python train.py --num_hidden_layers=11 --hidden_size=512 --num_attention_heads=8 --num_key_value_heads=8 --head_dim=64 --intermediate_size=1344 --vocab_size=16384 --hidden_act="geglu" --norm="rmsnorm" --norm_place="peri" --norm_eps=1e-05 --positions="rope" --rope_theta=10000.0 --rope_fraction=1.0 --qk_norm=false --attn_scale=0.125 --bias="none" --tie_word_embeddings=true --parallel_block=false --extras=["capped logits"] --init="normal" --init_std_qkv=0.0213 --init_std_o=0.00454 --init_std_up=0.0213 --init_std_down=0.0028 --optimizer="adamw" --learning_rate=0.000813 --beta1=0.9 --beta2=0.99 --weight_decay=0.29 --lr_head=0.00562 --max_grad_norm=1.0 --warmup_steps=463 --schedule="wsd" --decay_fraction=0.651 --decay_shape="linear" --final_lr_fraction=0.0 --batch_tokens=[65536, 131072, 262144] --max_seq_len=768 --doc_mask=true --train_tokens=868600000 --max_steps=6352 --dataset="wikipedia_en"
MLP neurons of a small language model. Each row is named by its layer, matrix (gate and up: input weights) and neuron, and shows model dimensions 16-143. Each number is 500 + 40 x the weight over its row's rms, rounded and kept within 0 to 999. Numbers have three digits each. A neuron's up and down rows have the sign that makes its largest values positive.
A block is one neuron, or neurons of one layer that tend to fire together. After each block is what it responds to, as a language model described it from the Wikipedia text at the highest values.

L2.gate268:500484467490535521464491455443469495534476437492434611494516487465500478455536504536566419534502583470526530453491510407480530528472593512536556521518512497551546540436513514497431539501478524540510528519534541494429507548508515502506437506464610531486510482498533492416481495479440532504401471523516450519536503453483548513463452571498465500570494511577519532561449514492419527542458
L2.up268:578470504540508465546555471516486529448498450471529527584431483508477561529526514468519460543546386500433541526549511590448456432439416519439462442563524454441520513448479535488407571434456508528520525482504475445475475528551570454525496508483471523447499507522510440453487485545538533449475545528478543495465532502439563463510514542531552532534471499506544428505485528537486519420484
L2.gate452:432516427580455524485575435512512516491449511536511511450516495544479387479498446480482509480469467467518465495540429512535532540522479524553498473533510495579478473484538490505479519522457537501542438472526502503558425494464457529484448490494506425474528492538507568477550492540498490501515445532477506494439462466501517488518450399520432578538507511501431506442509516482592585497547
L2.up452:513539493526528506522534530527477501512502486470446480543467502501442516343507490508454508441520504417477483471555514507528489485432493488496499496481579523511515469475490545511493499575504569496435547480469518513457511501489478471493514467525505528487561471520497518514508506467558508517535543468539523526553489495505477490530451450557475533530585513557430568497484456495511450429430
L2.gate704:481477515580516514531462512583518465505518491464439471512496489504484551507582510486523477512566547476455446522462586471509535492518496434505585477463575478519432494450561518558552530422446505434449494518487466484602454536522433566533501546456442490464506504548533480471513539499522460454515450542531408526540470504533524496539427496469463475425511463485477489520485453528477529532449
L2.up704:525490540491490513466503529486497507504540512538542446444420511522484505480528571497478455538471521483490528454501486493429493536545520508453441485528541563540530587494583466511471556476487444481577507534515447483506509517474482474489552455511550488481484455506485571482597486443576529455549519503515511533465507492495477464491465494465467541526536457422489465572539563538496502507489
L2.gate754:535524528525498482511444473498468553500484462564436493570442526474525529450496543509519515384538563528373497483578489540484476546484531489520499511489539522502477506454442540506498524499534503404498580553534497480512496570532495482441486506582517565398501476547492508504511512445459533547509511556554438470481433429464405529475497485512473441492538507539520444486537476475437490497549
L2.up754:507447596576515498537604545445491486508573522497624544477495577462548510528454512414446461435550515464456637574453490441512560508444510481519512508449551472489592493482520509461459554488483513438515502475470470484450490487525485511536462573483511508517508526535492489459481543438526507464466442531563456543511483446530485525522478502509526457458504511520543524455523467505483512509486
L2.gate769:434531445482549556453552428513547515457500402530484518484526491431459438490492533488546507525406471446496482588511471532582538556474522544511428463576539582516430527486510555522505564386489483465478482549528516610473481522473559481488483419503523398513489468511435527537539533476546489522532462505527586501534526484516541533480430465445477521525492536468471490504474513522520498531524
L2.up769:455550501492522481583487478394501481476490516472554459489581495509505526455570455424468418540482484488464468517480479469450532430478454523513449550497533459563502490458489482496506520456546519543417515514514553565503490572499495516492501464464490546525548426499502452528496454477517480529472602473477433458513565502506507556491539467549558586437518512489491471503483457499553511434478
L2.gate845:517536481534509572554440479516548526452465554532408471544473512558473493477529460498566478531457521559493543534486486520548553574476532521476529501483446408542534415489427484502525560518505553480538478629501519513550400543466493513482560509498549513555539494463467513543440512429511499493471430510524519490436510563548511594530517461486520507527529473461472577458433505458473484582530
L2.up845:524537516506545524417532515446490515444553475559473574514483518459525530493495568488445481456528564504549539484475491542458479512470463500518458615531462520473521476470500481541474511434482521508554532562525464483545534454493501529519533491532513480519431507551472503486443449488478503514488473465497487582517438453525476536394425490455447462428516497498548421542438456504500417421488
L2.gate971:511522439587547466507534475527517538388490463522484514460537494539474533511498446377514458551465537515438503439544506461595553522492554469551464506560498535538527482517466512524439469456514454514507470512448502474487431574556501566501420417490542424555595555518491500513511581519454474495417523456558518486545533467480495584563483492536517551583497539430438597511471476534489551473513
L2.up971:481509518453494569501515576443570552477585446415449566502502499464493527523574541553485468528497515446452535508512547479523534570527443527413572499435531464501438500586429472507513613493477466487459538487523523492502494529521447517477492457493427531481488525529495477469572468499502549525524444527510527529460457547515513452534537527547456475484542536537461488498471390485509493457509
L2.gate1311:522499467528532453529525548542577504514471440602550497497480501552501556497459562455521592502474469402437526490506462554524488469529469530406546518490517511503475494481565499460467496471505523517517480524582583547577476509453495512568499533483511545555536451523488508564518514452456441430446522579496605467438509460580495528487568498490531494451487511588536498495517553542481512499422
L2.up1311:461476521580522518497533520494488452551435454503525584440498520580527547459526508455513520476489510511490509544454431455554523481521562524447475473516514439553539482454575538476439473489516507557500486485433530538518456523505474475497534488461504466542504532493522519600476542568433508490521514531525507513476529470524566472522566477506468509535488483478520479475473618493472509514452
Responds to: Copular and auxiliary verbs

L7.gate928:465495554582527505426464512547493490557547469501464489474546480497575494509471465484500549525472489542454466482495519566461415534465572487553481540530492494518543508499480533565547525501481550472498514470511531487465461500612536436470484577479579450566448558499478518490496483502535504547502509540502513477494492521514509487519461443475505546453506509561469467552487519529583538464470
L7.up928:465491465466456460541517497443461453567496419468484457416514474475493592497554491498448417542520461477478520525515503483514571469572495486480474501469497506498508492494567540493489508442448497513418440515507474569508539542486469494560493477467533539479546447529422523512522547483476543484448426500500460424541477522495513522482512469529488540487529473456557509515512512455467491477506
Responds to: Of in fixed noun phrases

L7.gate967:514506566493515472506549579480510506541464452524483479553541522487536510549484526497535598504507521446509454430522520480560482490520486457532420446557478502551499573566532464479466517491498521501490445462539555466494566463474513426620483550490526478453488471509502544449485437509459445494547531445515521559493519557563509521511453553464497463508554483541531498503448448504403446578446
L7.up967:457517506508516531497418510476483528466443577445419465463514471526427526456457450480487549448535455505508531476544430402511474506551523475461517583436494474523454511563480457449481532499498449494491473476486515473569533505424499441532526545546460465494480512540547449461565464482460526553530502518520564422487430432534538490499542475491569465529436485499537445543468426596516521510571
Responds to: Quantifiers for groups

L5.gate370:503485480507552518480462495553509504533528467477445493428519443551452477545473483519521479492491504530516555485416431519507542534508504542601558438507523545537489491532498528536534489453429508519459451442524486411537481583405463486584485499483511502443465466518501485477547500511416417436503402509486491500519514501487483480518474471430524466450529488534504480415500501559439475493449
L5.up370:527500560471560495495478482438370393488463514585467509535496442493559494431526500576458478519494480520471510471541481441564459536465474454489520504562470505472450511445449449495524557535476535550488451526452423480512545461416478510450514547418442550432512502454497527521565429523502543563499468515517461467441507505467490538467514460511475482481487566508495523490549434487534529456529
L5.gate406:528482466525546498558477448450492406465502479459447516486562563580521545437516547524473443503488541526481467518547541535541488510514639494496472515504537484566497562481603471472545590518517495461458484551517518437550525494528432408567454482423510554476508462492522535532501504520522394537483496482535488535447527505539473517551487502489534468438508545475579473496516418529452494436458
L5.up406:563470530476495453482462494486527343473506510431499475535539542499484422466446455503555486503519554614526525470464531460481510453580538486563473542548525534527498444523509471538523536589533497555432501522518561482516540573502466410563452505485534527477476472486504486488481458555487485547453517527511463535503539492494464481418406501527478551445483555430544471412533452536547417512534
L5.gate593:563503502510523508529483467536483539471464410504470483531505497458414495460395490473471509517539479415469544506455456469472489489495547516523553492529451532463482514459457464479507529521511446521471515487499525501471506442461498437567493555481483581483541497526580463552566369510458532539477507458483490492486536527525500516428446481411473469518608519479521486438566497578509443474475
L5.up593:443472511489472441529557477513449458450546501498418547537435519506516479457459468477508530444498495508491502463475458447502572534438607509535532463393455529507529522523487511514603533527485557469495531529550508488410514525435520471504514460454478562542523528484498455536445501509509468493548474477495512537522488498490502484500597388443538521566482494562466520494477485442493468423524
L5.gate901:529469538478508483501438487538494418474511532461421491489482525478534489495484493457487519514489452545484458545476470485501522516536495481506487509514497461555494498481573582542573584526536537418531488508575508456506495548461479508463455476435528500423463515469414471537468551523461465510514434493458451474545601511555501470607459503464542452507558427588549456516488483525490513448566
L5.up901:573535498498450501364471531504510500519511543505522459475558490468440439483549553494464548538503496468511502484505548461510412523482474492526459550509546522510471473436441508542487521536567607525498538534442470534532501534487458510434465490500515572461528509457494429569511482585430532544491451487541515522482537413508489469457513528492462470548544497529499459549490474514524533531505
L5.gate1087:507456524449542465490495532482502438453480576596560442517517528513472518526457493529499483541449508563498457450448484463454469494479490472571538498492482502435450545536551464553510455467499482473428453465524519462562552546551468536549528397571553539496508560457530405507574521525522512506434502480519541545526507559528556462520518480487558490541553497571470461532585452562462523543451
L5.up1087:489546563548526506445403467468508533504530420490549552443460467484557526498526528497545368444502494506536551597507478482462480493504558536502444506537488578511525539476488530425497542559590480513521474479435479503461457422432479441517538556450463562515493521464537525443488516437384444502514533551517549497491518458511516511492493525503422453527595481453509427453515502548513575471516
L5.gate1272:476532484538440523496548512525550554508502478444456473475521535482544517463481544532539492544496491528490489480527481550495506451503555482430556458478560541477431531474539516495457546438501531469436516569509404458460478447467546461412468493473510503485505485520578555441525483546539455425557467629477451486454486503514474459545492482487543512480573501453544517402540479559432499483454
L5.up1272:481450497418488464484480529504442473430529485486451498488498495502509533527478456519527495547508494461444507510505471522506380468523482449502508522487556458492520499500493447549435450526455518480403515501519471545491446560490493571462479501471503500435506496527526465485454500506522474512571471496424527478539555448465532500526514553481493424483488479478474410454480460553528446518447
L5.gate1313:466500506533591419595471499483469523522427500532408461494570504515445572521451561495457516500491425622509533527545455471510486518473481522504446497514474489496483560547467502453479500518538420466529514519513550511578479477553525496567512475516514511502521610482477460523498462498485522582583454514475497590508483457515444516485563462487406473533514435504444494516426499528484529505512
L5.up1313:470548450397463497563523502505482425476545447501521508490462526488486555526486485544480469496509431480501488547449431460433489479433525510505489471521502487438409503459450559515469474530503483520496523579486615558527402537499518483557450464535532540481457512594491475502440489511494493524445516550518549447578521557472444447463409485500452520467501481448579474480529479532544497480503
L5.gate1341:473462476532498474467507494494558507513468529520511497528522534563567441523471547510560495542459557473471499513468562471515433487477485493512449449504549454506494578527399505489458548507552500398560531479543476418524589496530485426578495490507541463551445515605529488528515516453474559478508422557574457472529465509536505436555502458479552480539488507499552496521420491529512485481447
L5.up1341:550470594524520549516546435539537532520510498478553470489507470569527551400551489530566467473516513483542490527555492534458547467510507488499469453458425498502518456513507461519487514499565545467529477504449540529517455500466493549513449490595521523485525501533449478459511559511506485536491494514480473517473508507570438547548504522423559525482585476504445484510500454513530430516493
Responds to: Section heading markers

L5.gate139:487551508538522514436473545492456482547493463481448446505607525541504582481516498527480485534465516547479487559412414520461500474591502481538448505541470512497474528576466449472563539489468494484564453492452481508471497500525541604523517444512603492460510512577547571438528439486448497461510476496546471483510488500490432578551529500481506539467554553546499528550503457525442527572534
L5.up139:492531447473412522503479463487491507538533475522457486578510548455443529452490484440498479486503469458508493496483510501480470424531553492521480514532495546484493472538505510413508490435455517556594462544463505496501476544564589564431514458557543460443543505555511524471553498485514518456491553500570520451476452475426448544525526472519480480508473532425523516549547558487530538586489
L5.gate482:592478522473546436537511467449543527478448461458461420522530530451486413497473492413485504552467512466561543595516392534479508502531517550533536502549432465509438522499488485533516551500540519390544524407565530484517485408545595461488435494548532464510416512511530544471523451496480468536480507490544572448541420475518554565452531509462487494463513471537479472533440481468514466525461
L5.up482:483499505518569431476547478523537454507398495443443479454525511486533497575491580443561534494506491570521491552498452524472497548494481501473553480491499501497483518444439451468476524563460537522493533433513479524450448484478534474487487514535494465522517501506495548537494454508468505468570483488462516548537503437472485507565436513529411579565485511494541423610602476501509479491495
L5.gate759:515508439453527470491540489542544507489558556516465444449523535530544518502432478460526454511483470587488543504478509513521455527531473510531481501487502433483464514472534579494482557466548551531550523499517431431566456540456493542468508558540566553581502458512481545497509527473554441485496476494522556505476476521479478533489551559475504479509578470546474465469514493576436488514556
L5.up759:585482455517475448514500479487480519547395482544457448491507492468540554560540473462467474523538542454519494453482505477442472525499443491464556423495447538474539521534525503634495538476546575485475483533538472472483451417522457529505469499507502525606490511527476517440484441482468556499550507448526478534525542528480517479477501488481449587477452483509508525493552542545499515521494
L5.gate984:560483532544531527450507494541513488520510479477401517571478481455537509480512430464488484463510577458547425484553484510531531529457468557505469513500485487557486551512467477571429522447470504478461499421557585467502462479450422452486470478451551494501443498452479533533529535493619564615441527467499511486501463501571532496483509583425506455483458508518546548593431524555418487537425
L5.up984:580530466535522507514455456585513471561508572449396556491509527480496528464426512449534414381460558496494485541489491535466508489466517521445486570437554455494468460520504513510500509489484466513471464426496529545490517509467484431450468497476559408410553485420467535482534485491550607509537549486471479481451454476502517431526533534447499442470488503513513470536440573576454523561537
L5.gate1191:464579523492585514548496529562489425534451455491513452500486444524543564516507468438554498536536440550522558454506469480506553512452450554497518525550515443531422539550480501534458537446498498536506383485480550479524498464444457457472417546492465494512477536489477540457483481414475472525470448475551470499543488536550572403432511477440516486504563482559592508487486478509446454472462
L5.up1191:541570436508622436548504505592443412477446521457494430487429545486529487484463513496522508467506490510483553522436495463517503504494513554479483574469540478470530453605509501533443465475477496568504508474429561537500493550476520564473450417561440486477437452550473553558543468407496509496572543521536490474561563522505498520528554524531469478460548500462605501491442457495514510462466
L5.gate1259:526526493534441489495378516470466479442486594494490526454480475473563486440493518439438544542488497513481453549453502477510513549454562526501424456517532532433440522423494525614539518495552452505568517503595466466549487460504553511553453489518449583569531491504436437506505492491524492522534506529581492511492495622440529495454531512522501526571497526501501507456567503421468525518559
L5.up1259:585519511516494416510524483457430501498520507538463454524496496558483515472540459507553510509535402516524461525584481501479464564596528491439489510515464494548506508479547502513437510520514518514493509472508494475480460475513486560500561445523530501579470492558484450515500541368568530479558490495501517436568559474512547454527464553505561505513613527513432518479502473567508385392498
L5.gate1279:494571566429444500444493568550510505452452507530517457437549522551538480462504458491498454542509486519491526561535513516500452533513512484450472509479483445510488534552483518515518476488520526500521505478514513473548493495485470429499511486559565495513492559481478411465514473505546527553558516517517547462492471447499506447507486597507514495521506467482466496489427430501472461548514
L5.up1279:523501538482456423542430474492541524566480533439511431454547492512532456555477508484408447553543532521557613529505443492532487492516472480482477414474523497537513475545466521496529491494431524506524482476504464576455613506496486490493491508562642490492467457438455550500541487427498541514492488522515470497456537522472514474554485505535468517514435456482435510523416500400534540451509
L5.gate1320:543492525569571486550571458477530433523550474482457490517536485504575490401578472460502402527463443521564502492540499524498537515510486488467499487492450495495485543436556469491506537514490451505467511486513542452522543519462468506513453531502636537529488456502459573504492505529552529521497495471489517570601509435525525486468533515464573520519565561482452478541549509468447498533512
L5.up1320:520455535508434482440499517463451526523543568452487475498467529589530543475489469474496488486495614455551565518538518509546404520513499495480617463403499471534486532452549566443464532516493475473477509487535503501509511520432502414555474433546550451469454454475517482538561484468502491528485537478416498503522529450515585498519561490505496526485527481416507430446480512572503487499549
Responds to: Quantifier "all" and scope words

L2.gate24:539451531535496528571496483498556481494563587433511505499490485510499496489553542482468527425552536530432494496519442512456549575486571504508503525466435476549509568509475518539533536554536499455468573513554538501587527555523400427517505492516506490513531451534522573495514523492520523541532501593532521501522534564524480430448563540521542514498460490503487516449539470540420477485501
L2.up24:504498433522475501467539479536457490504537460475477518515506495418429502439545495430464515461459562537492502533508475458493447484441533495451564523470506485481504556425545571483518466480477468459405499481525595482534464558453504491566453485507462492514525484504620530493520524498509517470551539543508517494434514534509473448494471545499538527547396446486507498524495510558485538490451
L2.gate36:501534497516466450433502507499506495475498418515505538556551473548502484504577454417525471450524505464537484494425509519536371488485479491473490528552512517438449504522492481460550502430491554407451452486437557471549537504472472511455450478472551580527534470443482489506499480415444522497547459583552546495514489499445513511444446447500498549488469528521519497459437496463543532513501
L2.up36:478509588543410433495470506526581534467461459506537520524493477488585504585531492470585444493491544512513522546483535463519480427537517497488472511509502443455411549494514477522508499507461495485444475562522500542427534526508559503449515497560536470542538510523498513425404472566447531515480476491438491603509587513486525501436498546472501472469472538522539475525534510540488480489527
L2.gate232:521464468434486518492538441398439591460431546479490453544496497541491575474466423530505477474526475520480445427493506522532508552512493446574560490401497561570461540500508460472518509498535408467468499517473466530488499566524491563569537528545479463522513471429508467466511441510540469559474495514496555426501497502533521549536530511502565488450502458526467507399490483484484481539539
L2.up232:547504491505501465558471464534559533482594571505522491466457459594434550451516538551490541474534506543412474521516531494454442462490509458528579514515549503466453568447533559484569503504512585476478536600498490535491523515473429507595499510443508516428493513455498500419507452397501405513459483490531511498530528536503537479499524495454477364466506458518503517494469430553479495578527
L2.gate717:493472497491508500515459470468584513462518453534466415464437494530447534497466521523574460491514457466511446537510469487493506447472494546518517434460477422543545525510492521479522522476456492496498559449577513504444534511502470511495518511512570527521546540446493521513523486500482469458499536463561529473486445527497575516437446493445515440461509559571521537508500474572531463465401
L2.up717:469523491530467561442504557504446544522537509499511540482525455435455563459460526535498516466496544510551502504434512461431519460539477465468529479504503437468511493505546475545600486458457416480508545533490538471446490517526481448463547522468533552448511492480517455457517454423475518474491511546436435579461503535469606457510367461513481454463463555511536580563454421537472526455533
L2.gate771:542469560512530497449619513512477507459426509559568429494574495511520465488519503503524480517493489510482497504564521549456532453560508517455515537499489421484416574487508580538463455477510516571476495435477533568557491528549447512478501550447512446500581482475458478472511547445472520464504472558499484504511466479471507554465478498529521491552498552545458524531507512578529489467449
L2.up771:436452523528520535455475484497430522607507507491510442523501482477500489506486553522517446536512564458617475483558495502469500556433567476482491500549501533498544518523527493486506502460498532456468503540485560495489460453515498412544532482473516470508508528423494473408581411466529482464489537499463468514410447531554502546439478565524565522555486588529540493522486511545471486464489
L2.gate983:505496554534477457485483524484568578495471489520480510447508476528476557518422525581491480525447556453449515455533517536492514557534501344495502485511476447501568520530540469488465523528503456476536535492503481411412557478476479433553503507461560524520553524570495438484488512488469519481510446516464428550482428441426542490460536551560523509531518479555531551535448503448457415464481
L2.up983:635483482452546498568427514503522466494507457487427490503440543544462532480462484529542488506518525440428560465547514521502403513483441503527553601466497480505489578453517503502429518523519441476484534508550530530440516558509467554454573473512465518520493478489420559366474498465483474481391522484479473511503439543517564484554490524478507433513509426573497560469506404522527502460456
L2.gate1063:482531559505583497473465459524525465506493474587462467508493483572406523513564486586480521490441469578519453530516479504480444437507507469512482485496531487515504493465524493510534442447578534441553522513463533530525540541582512553542536480451483512463439548542507505407506483487477470489498521555501447496470475536556498493504540487476549488530488499546510559531456445514526466515490
L2.up1063:513523493484504447513513476540458452492594482536416528565559418431504522536524537476495457533505470510453483507473474525511560583488485456452477504494553530515478475511479474514580494486478497466455579599482493560502528583458418536461488504480457571490557536424465464526532509495463503476519495459511424544505432486499499418490550547507481486518451573495492535479466441502510506520459
L2.gate1186:459464491535528498451501535477539517454488559515466508466461472450501503527450460530510531477564544516488471534520561484479501530518508484546510544498459534484457530530499545521523521498410497430572493489511492547583523522492486513478528520565415447524538509459493471466463494539537508482518529480591510390562453482494530517457494472458467439512486422525486546542488541413469470467517
L2.up1186:471516479474567472502432476442440524522495564518448484515500498521541454463479587459479499536454535392486497519488473507480400474492541489417576524529444475514572492461542491460477497509505482439487501513565499487492486464532599574499561536505594484518490532449423494515512524518510533488482496524534582476485476463492555538500477491452486519539486503511467569565539529523464487520516
Responds to: Connectives and section markers

L5.gate469:560458495595502564460534527528487499459577541526501547464592499514545497503521566497518463439521548527590518540531562537531513557528480481491449459497522538515536506520499475523479485499469503464506409511535487472525429507514442426517559503557459502523504501483507465436466519511421463516495463490514522514536593520604576491471495493535489516456516390535481539502466486512506507528547
L5.up469:548452438516529550538553495515523474528570509543547471524530489547563466463580527510501488536520576494453494608567526540485496500515510538583509496492566536510472493473498542467467582521430572530501501584479498514422556502393521525465459536497527459477500469519479499471474509491447427546550497466543486550466514464523487532492454503468502517503473527494497499532471522489489580527555
L5.gate555:487483471465557506469460484484545433507518530524495507482537578530560494489443546586535485476471512536587532516531452563512464459529520466565530466550476472486503507512509464437430558451467471442465490511495463516489474448524532534471581564478433442543554477420494486494464501508499464496456525483439495524545524512421608494583487511499545541413530539511448563434449474519461465514590
L5.up555:500478462480459423533537430518450524471461496550442533455534488549521458520439537500527494509462499511453463522499537536526541478476500528479483538437405514544557504489498490467456521549622507460610448473574543489513501526429514487480474416467558568520456514515502511543521559473473547508508465514452499501525504476518547503490461487503491476552502496493575506471547528526470526465546
L5.gate632:518527527520534497516453574506473465469567478566566479488540553516519519504508506554551520446433531526481447513571527527552490458509515543509495550505525493500491483468552499489487503519485493483529454551471548552534483526506461539519524531540438515487464477520448510505514525473518485481424479464513486441528498455545507502551471466470489515426514459561435480560561506502505503509482
L5.up632:563528457449525535495551545545487427504456505458515485578529499587515515432464556498480544419454598477499492553597548501483577539453564462458498524514507474534561486474547468581426532457418566486461512502530510508490443553530423507470521476437450504537486425495505418524463511428458493490498439467487471497454552492442567403525433527539527532485543437589468501463483507517494455470530
L5.gate702:500440496555521469461432447551464537432436486540449521437495517560501529526491553479480493461449532463477480504536552505478558595476521454473483483535482509581510529512525492515564503499512518483495442470514453483514472460494497519554548552556498478510501531454486466522535552526496472488544461501459589484465503538552556549481519474497561517563561516551427504541453551489452515443512
L5.up702:564523412512507548517521493460555463489498488531440471535538544528539563484546419499468544557504479502525387482499518516533532517502480486505439448498513474494467444502508445454530435481506527496526485553523512496503497534550497477408464453513526453545417519523451410548503517512443477489455540462506518522509452515478452499425500500456578479492476453520493467464472528527558506499586
L5.gate916:486531522584496470531510575479437526478474495555488498505494537492481507413586472480441522497511611413561453523526485508581565549475440485539514513594541521511528532549535488515506607527439572489500500507444499530508470483462511501511491588545448452527518486465537537449500503451511496505488476502556488499514537477514477466482476491480488572441502476502536506546494541512493500420485
L5.up916:495523521464478484504564465497512446536536567501482535532410561541488494453489495521555488487469487426500468410467452550394528499466502528464553485493500474484580455478460562477472471550462561520481487481506490464487468506525504506464497529525468470418482471479581520454421431507536419475521503471535452466503533454487516552507391500536553498487506525530508444423459450538480515513503
L5.gate1040:526513493577543506525546505472484461451518464524522526451489524523542545509479495489531469465437553524386432489512464504564499561492461500492442398500565524545484568475532543492502502492463480442481497530545569436550486526480543546515559508499475521506458469510453453480478555532504510546474446490576485497547549446549519476542481487497481452451603447520472524503476450493473530503468
L5.up1040:546560375475535492515526414513498510548504502548497499538538524532577488509440527571562489452429482503407455510463528463492455519559488485501504481471530478492599490420509581473433476458469460524503496538508483527457449582514474548418505455506474496542510427487511440472469462546467496476416557460568447446500476459453539508541482519565543388455533379423440580524459462455467530502526
L5.gate1219:530480552520479494479538554479548549488572490491535454476483524529544510496546459503478524564500447523513484483488535478550474555485471553533538432506428440485524520484491556463490540482544525517521417524517591450475491556474543510547485426484474487518499576517490410463539474501517448456455457520505445534427465453534469466500516542466511498584532532544406537555495434502511464539479
L5.up1219:492521550458497509574605516529470508502555512514462492440539540549510543479508528422566568410520438445579541468554464613447416492457485493461543537491475451514505466491404536457423501514525521484501493554530535475485529480458530439482532500559447480500449505489489488474418520513542550514521448493512502562485474430465546532456497414571493448466499449494514500511522453400504509423525
L5.gate1265:519507497581499479496499472470597447481455579515452451510410476397434561474472592495433527458418479483476464578530445554470523464506497468480531514534546493498451500500512524473501570489460472501386497424495558511526453479596493468487541440500525429478500486534514436427497553498478530546481515495530504486449573416480575505578477460505488550533529446584446584480443510509452572516538
L5.up1265:496516504551501443494493466480530501488537565492493541466476516543556514441543452510511479437445494501496446503455505569493559526528465401478520431571496449539483548560567581464481528511460524488443456412526562438516478478524561470489539474466482465498481494513492425445501540550427499536488418507533544521447496409536490518531386472508426495504484517504452515510413499546418508515484
Responds to: Main past-tense verb

L7.gate788:486468529493439500488424491458472513522530459580503483597500494502468551463460502529547526514517498529401519490458485531531474512484487548475518580451450492490498546477440551510502548540443443556552463441500531525515536460504525517564552541477554485514588525513526487457509538502462558565461512607539448501534505472500554433424507480507415479553454569447486548556537509464440551481501
L7.up788:511569518448531456444436457491422521502533507510518522495452480417539529436485420402452536488526518547518420498489515523541482560524408496470499459508467468519517490499487415588474489561494474514517548576530506447523497469465493443572498493520490459511488522558482504518517507482544476484503468536521517522508403511524506493491531460486450561543436436494502475500554519494513536488395
Responds to: Passive auxiliary after subject